MLP neurons of a small language model. Each row is named by its layer, matrix (down: output weights) and neuron, and shows model dimensions 234-329. Each number is 500 + 25 x the weight over its row's rms, rounded and kept within 0 to 999. Numbers have three digits each.
A block is one neuron, or neurons of one layer that tend to fire together. After each block is what it responds to, as a language model described it from the Wikipedia text at the highest values.

L4.down44:528503540449523529544491499479533497522513485509518488513516491488469434479530513494477496451478516470514505503467486515441510494530525493461513475525505483530426489527510483469494519478486500544512484508451504475523545505517496454507511471514475464498460544534521484511509493515494526500
L4.down503:506505510496466511482468519494486510516504488494493498465509511504470480495491499473486545492439493505553514518444528487518527506497485486528493524455491535494511512513477536472523469514527539455536529535519524519461531486555518466470498498511539518469499470507497467507500497506471547497
L4.down981:473477476493505493512510486468457491524538483477523527460533447499508449496504543479470503483518510490484463525476501483506512481511528491494478499463492503449515537494504506499498470517541515442518501502528542509507538488546486437460449515466519477483504437512473469464487537516483513555
L4.down1461:531468511493552513474497541467545477519478514460461497488497458513491444480476507500440478503561496483511490512513463473524499477494521522505504518527482486494453456523537455485532512492476511492561475517551519486482495472497518515471494485495506501492465490472472524494530503505535494503
Responds to: Geographic location/direction words. Direction, route and position words in place or road descriptions, such as south, west, toward, from, km, route, intersection, edge.

L3.down1104:493519448469489486516478509510506540509521502499478493532511487481526515516495514485474535487526494500509507548468508511501498489443517513538487526474466501467485498457524481487525501496502502494471502535483449479476482515529514498522520445491513509525538519471530475526509493525489471501
Responds to: Location preposition before place. The preposition "in" or "of" after a place noun, just before a place name, as in "the city of", "Duchy of", "men in".

L6.down22:504538505490494509546499485531490521480501469524484473455508502511511497469513538488469486512488483487517509505506473488460506478491491485503507551509540492531495478488519498497508512465557547452502480479560517496540509510491491502508530449542474513488536469482520530526510495536497532483
L6.down148:517506503506486531505510531512535496513472455488487503530508478469453531474500516493551517466499534457473497549487541495521529517507535531508481512480528503483489485489502488542439502520528528484493505521495488496496458450527540502527508500504503522483499479486514507480524519514511474548
L6.down749:485528476493529505481508553463494492539465498529490494472451520460483490525453503491495487485442517488482515471521527495507471499516447476494490506474506509483490495490467497507499537464515493441489508533471497506452523494535484489517512511507524524452493485524488506504483479523515453504
L6.down763:538491529537458477502497514513500518510509480471524532469446488500468551487481504485503506479452521510527502534495507519460517518479541528477494559514503500490486498537490497502475509487498542539475485498496444493529493462505515525452471516475526522465513527507518524466531483526518502526
Responds to: Range connector before second number. Dashes, "to", "and" or the first digit linking two numbers, mostly years in date ranges, as in 2005–2007, 2010 to 2019, 18 to 24.

L6.down50:495524472467535478488483492492494455539514471549505467474511485534465484523486500527490494535477506512486516547515523432517533543518474478486502498516531520494483466530485526471484506490545526480500504514509484505530493525514511488500486462486490500477475517510524463537517527530492502479
L6.down240:521513509520513473491531501450467506456517503472522476481498534539511486492510541532512538510521480508470514540509476544464486546543467515537505492505504541506441478511523488525481507481499499534463554474504507511479488462519512483525500491508501554544479495484517516495497488509486486529
L6.down438:469491505500478478533524511516511486492536484479545491524496510442431528496516517520484498512523507540489494491517474474466484531459506515467503489527491488496439490583508506536543569513498506519438491473534488537446486510498467503455504505515494497487516502447517479506469484466462495491
L6.down966:506453461483554465495488505503485501524505518458513493486495534536488505519489541543530488483477535476487512540511532537526515548520485475542506527492500520563454510498494488519475531480474519514492537500535499485498539477528493502513504492483517534509486554488500529520501505548511537492
Responds to: Chinese name syllables. Syllable pieces inside romanized Chinese personal and place names, mostly in lists and tables, e.g. Qiao Hong, Zhang Yining, Zhao Ziyang, Chongqing.

L4.down94:519529473513483489522547486459551441501526473471487525533480489485470496483498521482490528519543521526492527483512487456513516492559467467499561504500481476491502513481502506504523493533474479494563472502507520453506473507516510537450500530499518522493459487540505516505484534500508495496
L4.down408:484480512500538506513472483508516497488495493477546498530506512541509491556524480522510530526484508560516468511535512487489480556508556492498514544445470523520471500533487484496479474463500478492491489556468526464468506477495467474466487482495460477551487515487515453549495528490500491489
L4.down717:519477500461483493484489522495454506494478493472510486506492445519516487509525463488488507498477505522536507496529524470527488474498487507509524542455495459490498490468516509533487469459447484489517515540546468510500479518533569496521515507445502524507501497465522491515473528478461546561
L4.down1117:489498508514512518535495484522482497523465517535538470472514489495510507519473473522508481449478505511433459539468508507544489513470522539476465521480512472524499501469492521484483472491491516471497492505450519523523493511495524494547504501508460547487483536491487497520456477503422506477
Responds to: Second piece after capital-initial fragment. Word-internal piece that follows a short capitalized first fragment such as St, Est, Con or D, mostly in names, titles and table or list entries, e.g. Est-eb-an, St-ops, Con-ak-ry.

L3.down523:471482484490483497480505504510503529497493496478475513501532501497484495481504493521538521503565531532520467466502506495522490524480482548511489486477517539503472479425493515522448495493468461547533518493488484520501524496540494488500477463513538482532485559522514449517493512493494502512
Responds to: Text inside quotation marks. Tokens within quoted speech or quoted titles, often the first word after the opening quote or the last before the closing one, as in "There is…", "Nightmares", "Durin's Bane".

L6.down538:533463481482478487487474512519503478530471492498488504471510522527483491519506516478520533470518471529484465500492515485535509499509548487510479493515461507498507505528493518481461497481484536497504514505557467521527558451524527512537537481528498460503516523522496518549519483518453477552
L6.down698:496459493483503494514471562514511507473500521475492478525469486522502515483487518507530511487549529523483461493482505494446487505500493495540515523500420516485530491517489499502490482500445498512550490455487464506525522497506478514508516508531499507478500543494459463473514439527455501512
L6.down807:449463510565471458462496600470515507466502483482483453486493492499462479491462498527497504444488489484494487494494470519457495510476494527520490553532487493501523420523509484487513476520521478563523498510532499456500524486502498492473509496514491502489506515521492464504498488479509497483
L6.down1483:513530524502516526469503504488505473507492492513517504538545505471496564503504490516493482489455482493515524473494509539489507502488499514495503504486524486540527542474485475516498506493533502520500483514490518498479457509509502488495469494524487574508534437525522502522535538470529466513
Responds to: Inside quoted speech. Tokens within direct quotations, often the final period or a clause boundary just before the closing quote mark, such as "one more.", "that's fine", "I weep. But".

L6.down308:486504518473479468472463513499510523517509526470473524494521516552508509486494519496515553483515489497483545490504534556489456488503496501547491504491466474476506526523494563478498482520490527522487521512496483503527545497466454462527491550520484512535470518491482455493522499566478477495
L6.down990:506493477503472524526533460496513508543540494507523502514518504493494532518540486528442527509520543497473459551449473493453490552497474520489468534490451506499527489512506521548526514509530554519495529475489486472497505501438501490525505492522517505535517506466483525471536501524501488504
L6.down1077:541491528551527483549504513522521525506497520481483494513521529515489485474522511468514522473497507499464477520553524539485483508506467535515549510507536517516511522505436516537467495495518508526474488530493499524511529520499488519528490468505515498487534526512472489487483515510522514484
L6.down1093:523491554540516507492515513517495499518490495520495489513483507472466500498498464521487540545521476480526501473513509494510484510479505543541489471497472526471471461534501479503458521518498516534461501506506484486495537487528523491501495497527547530486507491495493541449486491476493504524
Responds to: Mid-word fragments after prefixes. Word-piece fragments inside a word being spelled out, especially right after prefixes like un- or Ab-, as in un-res-olved, Ab-s-olute, un-earthed.

L3.down866:525479540495508479520505531542537513508500517533492487496482504523527449536480514483533489494503551506448489507510522512509429474520465500515512466486511511505474514470482490559493490539502516491469498491503431498554490470505489498475529497492509484529507479539522478504541508507468530491
Responds to: Table header separators. Pipe or semicolon separators within the header row of Wikipedia tables, e.g. after Candidate | Votes, Away team |, Average |.

L6.down199:489493485506504479463476507472485540500523469491454518514503462482496521532493510493499501492498501501542471569544441489493516458434551524485470489471467496470513537490479495531510465499527503489487491502507539528530484460542516511459467476516511475532519473495499489472475464503484494502
L6.down799:504465547484507531472524502505479523507534475461487480544532490533517535513498514541495520477491486485463503503506482517536486490496468535506490520481449480484546484521504504516455473481514528515518451515468512525495533488515487496504507531481533463522477544494475511498496496506464508515
L6.down889:478496499477496502521485516505509519496488475533528466552522494559479508539503483499497492467505501484518534527482473515478499528476480537471518516481530518486503533500486498499500486470526553474496489454525505493499554495488520469496469465518529490493556548529502480499497450551491520492
L6.down1256:510507488505538494478502499541532532510504520478476483481504493540532528498515502526514450490466455482486497475450522516498493488532528517488513509533472484511532470435527502503471529527506487477464501510515510535513509542485498553551534504491527480507545502467516515509504466513518528523
Responds to: Mid-word name fragments. Second word-piece right after a short opening piece like H, D or Sh, mostly in proper names: H-ep-ton, H-ij-ikata, Sh-ack-leton.

L4.down231:523529518479477495519484480516507500494509501483512447524488510507466463512487535499481506534527512500531531492525492471535492539530509499485533489514514474521531515468549487520461466503473455425508471540484486518464521493493478488533496505513514490494503499513497517525539539507483493432
L4.down328:494513501494525505544528522494505514482508498490531472517520505528491453481488477495468519480524485522491489491500485467527491494506498462509505540515495528473498485493529485523518489518529524462505487504495431506551478474531523539484512495490503498477461453501472532496493522486465496505
L4.down745:507524489511545493501538516466517497479507501488513510478478525527539510512505507509511515530474499486462433538532504535474523505508486538524566504472497555533465482501495475536470497497504514503479535520548527482479491460487484511494544486473488515523458510489502516505474457517504496460
L4.down983:456504459494476515527513504535493487478515475484507437507539473531475516483447499495491525456543516543502516490520464457482516491484509491490493479540560527533510481487485484473477524491518480476473515493472501498487520517451474506559442528487500500488522500538536486526507521511532496484
Responds to: Token after proper names. The token right after a person's or place name, chiefly in medal tables and name lists (Chinese names, China, slashes), also Streets, Avenue, founder.

L4.down505:514513453508531485484505504506488526532484502481541492527501506488497474526532476521499496491513503511475559490498567508463540531505504496537462530524518513498492530454470511507488473489474507472481500469534522456495517512502525519465510486492514497509499494530494506524472518518526496504
L4.down518:530477492508475514565487547534533461510535499502507535497508504536445511540484496503459507482451526498482460528513501489490467493471481492512476492512503497543537490524490529512519481514493483509493543481490513466507537492507497479486497456501476486448518486484496486502489497489518526507
L4.down525:488486498512485480453507515531511486526500503523470493533490535532444512475487454514492541494485504492487524483506475521524446506508410511525511527528520521513457519489535524483477465509438527502478528449516450472478509493490527499476486518476499484494498487492491497509538464513526423496
L4.down923:480489459482508483539462483566462517501513438488528449539494506500507476522486506535486474450471498499465512525472500468528492503473516554486503496530488498535515512492498488508490463468452454516498505479514502564492495461538497475503512519515510501549537527500511490494498488512497510452
Responds to: Word piece after initial letter. Second word piece right after a one-letter or very short word start (often S, s, P, Z), as in S-q, Z-v-ijezda, S-uz-uki, P-hn-om; also the first digit of GNIS feature ID numbers.

L3.down760:490514499530529507498466528525506504491501513469514538512466503503516506500517518512482512510516500454503496511509452481493526457550500520523524492517502530468471508488509472482508536496518480474483413492514490505497525499526539487496438490469444515514442497542525571483495526523510523509
Responds to: Statistical number digits. Digits in census and election figures, such as decimal parts, percentages, vote counts and populations, e.g. 32.8%, 3.66, 9,968; rarely " in the" after place names.

L3.down1385:492492521518520525488525502525461441495532509496516501449532495532522486527522487532499523498481472515515479464473552488473513526514460474478524523463484427470510533540464513520503531490492546475492501510529496532487515486435502479484495504507539474444505485494495519506496514492464480466
Responds to: Structured list and table text. Tokens inside Wikipedia tables, infoboxes, species lists, name lists and photo captions, e.g. "(" after climate values, name pieces like J, Vis.

L3.down582:444516506492511526529460499515523482490500514452516481510461536498502513476485503554490526523502545469457487510516488519505517496483545481452473519474505527545513533488522482455506472520487557459531496469481526484515513481538507503518485492497536480484489531494472505506495443512514489488
Responds to: Mid-word subword pieces. Short word-internal pieces following a word's opening fragment, in multi-token words like rec-ount-ed, var-iet-ies, c-amer-as, micro-bi-ologist.

L4.down323:531492470499455429526469495502523520528498529522476559535541482510512452490507481519492487493524490457540507482492447489488463504495512499494486495476498472449513512502512471460531488482523507489505513475485525442488502498489531486537505514540474536517486493485454469511546495512505483508
L4.down1000:498486511515457490464510484504534495546497479506484545459498492473518522520487507503520491506505489518510459502521528517523480510501539507478493461524541465463523488484488474544468520451504480526512500509468458462474469519493479472470553490501502487510510484505490509500468492534509515467
L4.down1261:520469540471532485532479545532544493431514477480473454467552512497531486498477471527481523477539498487481473499528504507478514506510449518511532538491458529524502461481503505483514489493492487467497470531533496515528524477506469535529515492530515563516494538523518513503495514536484527492
L4.down1401:531477475522490485456503484523523470529473542447480546507481512495494465480504531533537513514510485497522490483503502514518481511508452484495499468534570500490510481504506540490460534516455501511485490529507480468484491495502481479526496460503474485453510543507459485520541504503504463490
Responds to: Verbs inside quoted speech. Verbs, auxiliaries and short function words mid-clause in quoted speech or song titles, often right after a pronoun or modal, e.g. "we can have", "I've made", "Why Do".

L6.down360:523479477485508510518503518500516480506483488469490538443501507508508500511460527506485522489481492486509526517522479495490523469494521509499485489533508490469481503489497489487518549499475476521530485483539486529532511492509556530521474498497497474498497492509445515484546464498526503496
L6.down937:495487531474479488494497454474492501493493503492540455444477543517510505480490516497482458477531511506497500499506483522539515485539531545442549504523525481496465434508482492525497503504514531465469489501491481493494480510496475493466510491496566506463501524460474509535494522531484509499
L6.down1193:476504520546542510467471541474517500460495490542478513464487527498436417507487514537555530486499529470498489442520469464507513479525519504484526493487458510495456491499486498486515508503470515480538474490516440503497488498537545447459481522491518540445463472481497507483517489504537501516
L6.down1512:465489527479505557423541526446469511475500482523478487493494526524482512530510531529517481496534512491484513478522453532491489448496521517521502499485500483520456506501514469478496527494485513488496496513474487503516467494494565487476467502516534493510443496437477535498561446498540517479
Responds to: Built location descriptions. Words placing buildings, streets and railways in space, such as Street, junction, on the, east, -storey, railway.

L3.down776:448488502482501523521492494451485494469509467499472489486526484513504478522527487493486504496475549462496505531468507478526510486496532546531490484488502523505496505492523491479523487491480475466531523507527502508520471479477507510501503475518487483478470493496525505500526507503503533488
Responds to: Structured table/infobox delimiters. Separators and line breaks inside Wikipedia infoboxes, tables and stat lists, such as pipes between cells, newlines between fields, and semicolons.

L6.down129:507510498501494523503490476480529519512468481549507498499495464435525481508518474481487482519543472509509473566535473524524502532502507481504475487523520527450505523517492510482525525479501473555495529484485483494514465501483479515464463526507518475488496538464507480509506496534509478475
L6.down146:489492479524490502479493500496512541508524496475505509439522477489498521489503496492510518536501476495498523530514476489537525503482449538524497521484494468497500534525517544478520503495529527507466519480520504459485473534455487509526480527514531448476530535561530535526490528518496468461
L6.down234:503460514488498447503495501453522489526524441489505488489450490515508485491532512493522473499529487532443525491506495518502508510497511486551510488446499504517516509480501480528536496482512536460445510510509514482548485487523481496495508501489499528507520511501500542503509543518507469487
L6.down347:498498484492525459526546481521519504546526489510528511459502500490509517502497491516510517532535495520507506477493472487534496529488499501471490505501467495517513453519511540466507500511506509523535481513559501543492507481508462534486495502486494453498501500493528496486468500439476515485
Responds to: Number and name continuations. The digit group after a decimal point or thousands comma in statistics, votes and tables (96.1, 48,996), plus later fragments of split proper names (Ketchum, Aykroyd).

L4.down289:471466519529489528474504503461535451505559478460528460515498550500501504494511507526507513576530504512440494487494525509478512500487498496522509483518508480486479480483493526476508515500504536502506495530514497495534463487516472537479502513498519524481504516524554511503498520509517481499
L4.down465:541474490480529455497481496522447484513417511523542475488522501459534495473483486491474513501516462477503558464510501484457490519484515495502491515502424507507453483509465487478506521511524535495496473516517456511505510505514479483516477499438508508487465491480529529501552499532501489504
L4.down509:509455518451542471477520465470495509548500489459530471516514486537522505464516503488520556528506520463519469510529528503466535460493491496454492493468496542484515490517520513507501516485500528486538467543504512519530507556571500515459555471494488493500486519508530471498535478524445495481
L4.down1294:506519505475535507475518505494509504496487509495470520479511515517534535509488546469550505548518478512504481487516529486491492470499476497503517481505496557484511508461459524514517488519487516524541468539516467501518543475514461549525543510487484499515502493512503473488525502476537517495
Responds to: Speech and response verbs. Verb pieces for reactions and speech acts after a subject or comma in narrative text, such as argu(ing), refused, answ(ered), says, compliment(ing).

L3.down1074:487487517492506462530551486480487525524456448436458463519487519545517523490528455490529449504504526511509478535513502510550517513502500490495471534491507496495473542506524436518530462561461528516515481506496502474531497533523496536490509505463505485471504489475493531527556508513471492479
Responds to: Mid-word vowel fragments. Short vowel-heavy pieces inside split-up words, mostly foreign names and places after a capital letter, such as Shu Q-i, S-a-ipan, W-u-han.

L4.down674:515523492447511481499497513461497467520497489487484509474509492491486500470535489500491449468463503468515481460503452465490524500502511493471515524489472520438469512523477464508529505502507494543487521488460506496490533481490495512499527534537527470503510488525528493520470507525536492491
L4.down925:535452500510462485451561505504488524459480494518509491481443454461495499518475476549478518498474497473511521505487446511519503502467470500517486470509489524518524477506493521535518455483483532471501495527510488506522548531481536484504498459510475497524493487523517486515502490503497520499
L4.down1436:497505515539463481514507507459481495542486447495489510522506464483459488470516465519474469496521509516535451462523493545510471489477484485512511483497485517454451518500507505452485487511515503509499546573506554465561489509493527496514450482513495487506503504528493496483529484500535457501
L4.down1516:504461526529519451496521555534543505555490526489537471525504544492525539560449477507516476476496475512506473502447518488483510524463493464461499504491471507500498517485477506454521483506454475499530488501499508514485535527532500493479543503500511468516514489505519477514502506517509511494
Responds to: Piece after initial S/K. Word-piece tokens right after a capital S or K that begins a proper noun, as in S-amp-ark, S-ieg-fried, K-ent, S-eville.

L3.down214:451489487506498520489476507529466528493485518511495510524526482506456500488535506506490545501508502483504463512450493482522543528535496532525462556528489531545490492517477513471477473473487486488497514498498542512491502483488475485517534513469510519473449477503509487460532520495554512524
Responds to: Table row line breaks. Line breaks that end a row of a Wikipedia markdown table, especially the header row, as in "| Year | Title | Notes |" before "|---|"; also breaks after section headings and list-item starts.

L4.down368:486491535506535485524475505502488508494497513527549531478468522529524484556486521539519549515501507503482530517487525514516525541488475492486469485522476488496476475511512435462488484450509448521497495509480488498464547488516514507497440486508466499503471505508525481480462488514503457526
L4.down1010:493490483524544483516459474512458482516515515514522499483502454485455508508477492478487499477447523491499476503502503517466468486484474564494513471506501484496496463467542471554494522488550498511525486490480502502496514508514502521529460495547472530470484496518470533478490537486475538499
L4.down1209:500475507488496525513511504462507511536493538486518490519548497493483470451514503485472523539499482526533472513481526491499549463519488524534559523545477532520507476513525499519529505516547526465527467501486498508491512487553477494523478471526502480507502493517530527506478538476452500527
L4.down1323:507484564482499497505535464552506509499471525461499521573500464531501481456499509511522525516524488525491489494486541490478513488510538435510514484514483520507537496494505476492511516479517514510528508524454509497483502526544489540514485499445529456536502498503516493504471479456510481519
Responds to: Word-piece after capital H. Second word piece of a capitalized name or word starting with H or Cl, as in H-u-iberts, H-ow, H-aw-aldar, Cl-ive, especially in lists and tables.

L6.down357:563502536445542527482491528497517502503514508504549471486513470491535507511510514493487541543497513503501484522520494518492510521498459493481497478534503498486505525498512490498497511470499480490496493435524459506560470473493490490519501420495463516500459508474493524502481481483492544522
L6.down551:454508488514474481493497519529498514503538478508520482477527520504508444447570495499553539482555482497522544509522469506502511483499501548523481476483473516482522483491532519460506474473487471551502515494520498531473509479528508536495523480510478476479520525520498510504495481491496478523
L6.down1063:480535548484475496492497521499498498484478475512488498525513495517566484464513516520481489466490531500522521476500481509500459524451485486514502493525467520468515546493517534495473487501521533492474508525524490523487480511520497505515480490521479488476500455484505478512524518501490463548
L6.down1190:525498553447497460456553477499495520504491510536505474551534507506516501492508525490479523506509463512470553510486523503532458499516549509487478486511518524514484531534496487519456478478502482467492476496482455505479473487518526498498527493495477502518517543507497495492516491509530501498
Responds to: Table row starts. The opening pipe of a new row in Wikipedia tables, just before a row number like 5 or 15, also other list-number boundaries.

L4.down369:485507510493530508513533493469540497535525491477520531559498506511455524472517536477513520498489496490500496460506558499483446518457454533495564511526528549517453498521528492514498488539475500527485468480455521520476514476476500480521547512483470533496499520534483500479512533483433475516
L4.down479:537518514506536467482513522541515542525488487520498494504514533504539508493551494516510513514508542527502508473502550443499486542503439512521519513494502502511491488521463496440511516525532465514504466475496509548469498506510487511498518504495506542488491518538466479501528489504496482524
L4.down534:521491513514495508495496487511494491508547515469493513545526518537521533482493505491502507504471508495494510522452496501512532524482507514471515490488496484493519540520582498478504464488492498502503502471458533546456512462490489568474488487534459537476486452517510507508532491488510480474
L4.down1129:502492540477497512472507507533490518558500510542515483520493497453547503493525528558463484506523483463527531502488525499495535536500489506465478494483532548531505510517472531455496512472545508495495528501520490466498478476479549505489465505514513517489497550503477517517497491498509509460
Responds to: Year-range dash separators. En dashes and similar separators inside year ranges in tables and lists, such as 2012–13, 2004–2005, 1940–2018, plus other structural punctuation in tables and infobox lists.

L6.down433:505494499428522518491487514513508520505486513450534513512541502535468494454487493488494497515517452443505503501483494512497506532456484479527506475496539466541483491495524512459506477487547518460484476512505486524495493471498468489515505483483529514457516502506454468460493450494550480501
L6.down683:494491509469483521517501519498484521480532485484524467509448505492462481507480513525509493533523531492490477486502434499498524516523489522530498471495488525516476516484482446515477512458492488537456512519524506465537528543499431497561505499501530490491479475466545459481487518506506490495
L6.down759:493476467514491472524473456504512545482521525490490559454521494491498451480484518475504467527532499500494511546552535561509496473481492497530480536558540521488527521527532510502492515520489493533468496491533532491512499492511471519480498481523489460501490502522507500491520493517502510498
L6.down1174:514500503548516510493488514469482505531491482514519516510474488499456481500535514471496467495517512531487478491499514514517519488456496473486483473474546488494508474466565475499496504488507457538456522525478526517550470540492527533479511542496473504492493524552471502439525466489528516495
Responds to: Preposition "in" token. The word "in" as a separate preposition or word piece, mostly mid-sentence after a noun or adjective: fully in support, in spring, in rubble masonry.

L3.down230:494492514460457544545510500549542504498471487481493517498498501498469540487504551513504481509491504496473519556461491462513471514511490476460465482523535513514506468493475475464487575492512549537500512526495476517521544487481469479524501541502525477460494488478488494476524508497529525459
Responds to: Digits in numeric tables. Number tokens and separators (pipes, semicolons, parentheses) inside dense numeric tables and stat lists, e.g. climate tables, vote counts, unit conversions.

L6.down902:490520502440540480479518506523499456497495559509520477436507465473507492535509431540510476523556473498467478524494507495524522543469518513481488500487478492471497483525485511501526510472476533533492519508473517486520498506510502529504447497512474489523492557491519476530495456456512491491
L6.down1014:542517484484503531500481529538538475541475503561497472531459498497514541466491523528510508502498543496510481513485502488500503510482493484490517465493490492519504518496485484488468517517513518491494556482535520521529467478518514549526494486469486508541493468529517500517492574525521468497
L6.down1079:478492485471503543460515487495494487458460538469526457498496495507492547495486491495485512530507485526502496481499509529502480489495495493511503484531492494458532531517493515475510503451511452537464526535499518541513511535496555535510466533512472512493540496530505521520533475502528529535
L6.down1383:508535522512495510523488469509492474502525484521528482480488427459516472482547517482485505521515499512558466484466506513507513466458550482501491506505467473517513504487479523474470528450503466526449508506476516508491493494495484530482480507567488483481531546506489477493459486525540526559
Responds to: Mid-word fragment pieces. Short second or middle pieces of a split word, often after a capital-letter start, e.g. St-and-ings, st-ap-le, Le-o, gl-am.

L4.down33:499471500502491496517498468544520510463503449507509581531506496546476502533519511509457482489512465513456525481479494532531479507515496534490515473530508495483493456499522521454474505504463492519490507498472467531527521496470514484535498524458476520511487475538491535505481495488508548483
L4.down920:520528476506537521525507522489520507535506486461545494545518499500513507450538473487525558474508521501475469462501514492497527500497448473472528498479489483497436465505484454500498491486526492496491509509469507545491491499480497484511447508537512464457468567500513487524508480460523485533
L4.down1053:520505477551489475531469508506503475499544500534485476521495476448522464510536456531515500487508497454508497471508484479530515531533543488445505503524530458536505502445495472476546488461541487509536519459484519509537429517500464464500475479521539505469532500495539441502491470480455505522
L4.down1464:491489476533552488479492476478548482513495471522464472507525511514512516477489502494461495488497549512529477519496456505501542470464513501501534502483497495485496533476533527495480500552518490488531520474508484505525492465438485501466530489503479483483507523475509542471484530477458506505
Responds to: Mid-number digit pieces. Digit tokens continuing a number after a decimal point, thousands comma or dash, as in $4.7 billion, $26,394, 2012–2018, plus some word pieces like as in Asia and aside.

L6.down139:548499532528516476535503482526490524530491484530527489491520467492539519526504517499520487522529513525520520495509511486503514499492482494487496493491513512501507535492504510506506476469453495517461487477494533478518504456439498524524531479583546550466553464485484532486491509487510502493
L6.down779:495493495474510514521547500509487520535491484511497500442480485478466513535524534476536498520489526519460512493483512499537514468504466483525477534490513507538475514513525507502496526502540478484409448511448481490527461496490499551459522509499546526489493480505483501505553465475487528514
L6.down1181:582481536465529512500534502491513532495490482539510465457551481500458486535549494511508466499531507484518486518551493533484493509498467466497502503493493557503483459470491458504470509475503480502458449491522483506489534516470506498506496478494512478561513484482527546523501489518506510494
L6.down1202:496498502494474527502474461521513526514475520495531471478485512494464498513489513528487507529509433491505497476488480527496458507497520540536473476487518482485465529483479489505564500535570504484440499481489494464505479481478499530468520513507492499496514519499525482463516522481475532466
Responds to: Table header row. Start and cells of a table's header row in Wikipedia markdown, such as the newline before it, | Title, | No., | Party, | Date.

L3.down1420:485514487454506490510461525485506494467524489492501551469521490506538507516497496507500511498483486504514502515490476524495494493477474500459498524501485543427509464543484512476531532504560496494440511477520478546518495507477499473451554492501506543491495478518522512485535522507528541496
Responds to: Mid-word in proper names. Word-piece tokens inside foreign or unusual proper names, e.g. Li Jiawe-i, Crow-ther, Barra-ult, plus " (" after climate-table numbers like 6.6 (43.9).

L6.down104:480510491505481468498469539489506480518510466495488520496522498494522531514492473537505502516506504569472482511523524493525482494515512494509509479498527524519526539549485531492495508484467489493504509498438481461478503510463468530486506469513527508500540489529496534485494482515530560494
L6.down194:528489541469519515458455504468496466494506514511485533540490501481497506494516467467509466486569498463489488494497461473464504543487521499519510498531501477527497540528503460450538518500461543515491509524534491482470526508507514492506521488509459530501480482511469479471464524518461537521
L6.down740:478491507486456525486481488488504487523523492477465492485491469525482546496530482542467492493480573526522477482449542497493514479504481526515522509521478482477488496460491518479492506493498477495482500538512524503530531513492523482477479509513474512528451552495499468533455511517474560524
L6.down844:501504491492480477499501555476469501544485493524515537558511470485514504520529481476513490529517512510522502537522497442478432464466516532504498495486482476500499515500480493515503502479530507530550490510520525481480537493502481530456467479498503480508514502498488512481545552499543482478
Responds to: Mid-word piece after initial letter. The second word-piece of a word split after a one- or two-letter start, often S or s, e.g. S·pl·inter, s·uff·iciency, S·w·iss, ind·ef·initely.

L4.down622:503477484522484506515524506448505489490476466543544480467529521493507485476475450467587532514419524524532539500519532490522489505559485479492482473501489471475495504504540491498520573509481478509522512522525543527538538513480504489502487510504468489452517529528499482483484504474483499470
L4.down1124:476502497512490549490516506527508522504529484474532497499473495506489590523499504473483553475494495534456491485488492496524487472498493533500494484517486532518479527496505499511440533499549502544481501483543524492539525496480505470465522528464498490469523462531530503483537491524486524448
L4.down1213:525477506496533450511506502491533512483454483494521507474490521542502503520499501509513515489491515490454515540493487541527471514462563488514440529500518507495495505497505484515526524467519453464469490520499473473522481484527511501547509475464500495548508513509467449486474514518481474509
L4.down1412:530483464489506527493495517525552531502494521539469513471521479484493525479552530482523484488472538450477521489494452507491477539511491480510454492482521509510474504501503496479487502520482464550512472497441468524474512483461474453484558492522474475489530517509532505519499463480524479490
Responds to: Prepositions inside titles. Short prepositions and connectors, mostly "in", that link words inside fixed names and titles, e.g. The Woman in Black, Laughter in Paradise, amount in controversy.

L6.down107:469517543441533482491530488492474467532501484462522509489493543494478510497486520506475555514499558516504533457505501491490532500513504511534520516502496484531569534484485518495466504483524514499510487466523556512532512477521509526489534477484493492518514523516484505483511485517479493459
L6.down460:510514508506511467546494535486518489528502535531530516514492477493490514479506488488485515475519488482467492470503515520529464557503523523487486479525452531508496471488464472540492499485503526549473505474504475487499524504498471510485516510479514527495495476531500494500427511496504536451
L6.down853:542532489528508515524504486482552522472528482497504481493506533513521529514480498532486538514525526470462498529491490559501529507510503520534509526481479513529491501455507496496524530510517478512538490512510512528482500468469471532479474494500523526480486491529470533496507467503457509485
L6.down1209:479557532526496519488485493478493451486576506486457531479509497497517493460471502486477558517484506472518481522505491514518504492462490494533491529530544543448474508499477519460492519512478476488518479486484471431523564511516475495517465455484494492510508477520496537474534547483519481525
Responds to: Verb stem before inflection. Fires on bare verb stems whose inflectional ending (-ing, -ed, -ated) follows, often after a comma in participial clauses, e.g. result(ing), elimin(ating), occup(ying).

L3.down192:498472520450500492523495466507540431516493480486506494506466498466533480503547516488475521495491485459446493505486488489501517489521508512521569512473493489502513475483501494451514480475457511464521493523477523439476495529471495485474480533506478533493460514502480500529510507511511475473
Responds to: Route and direction connectors. Connecting words in descriptions of routes, rivers and travel, mainly "to" after a direction or place (north to Morrisville, south to north), also "flows", "or", "and then".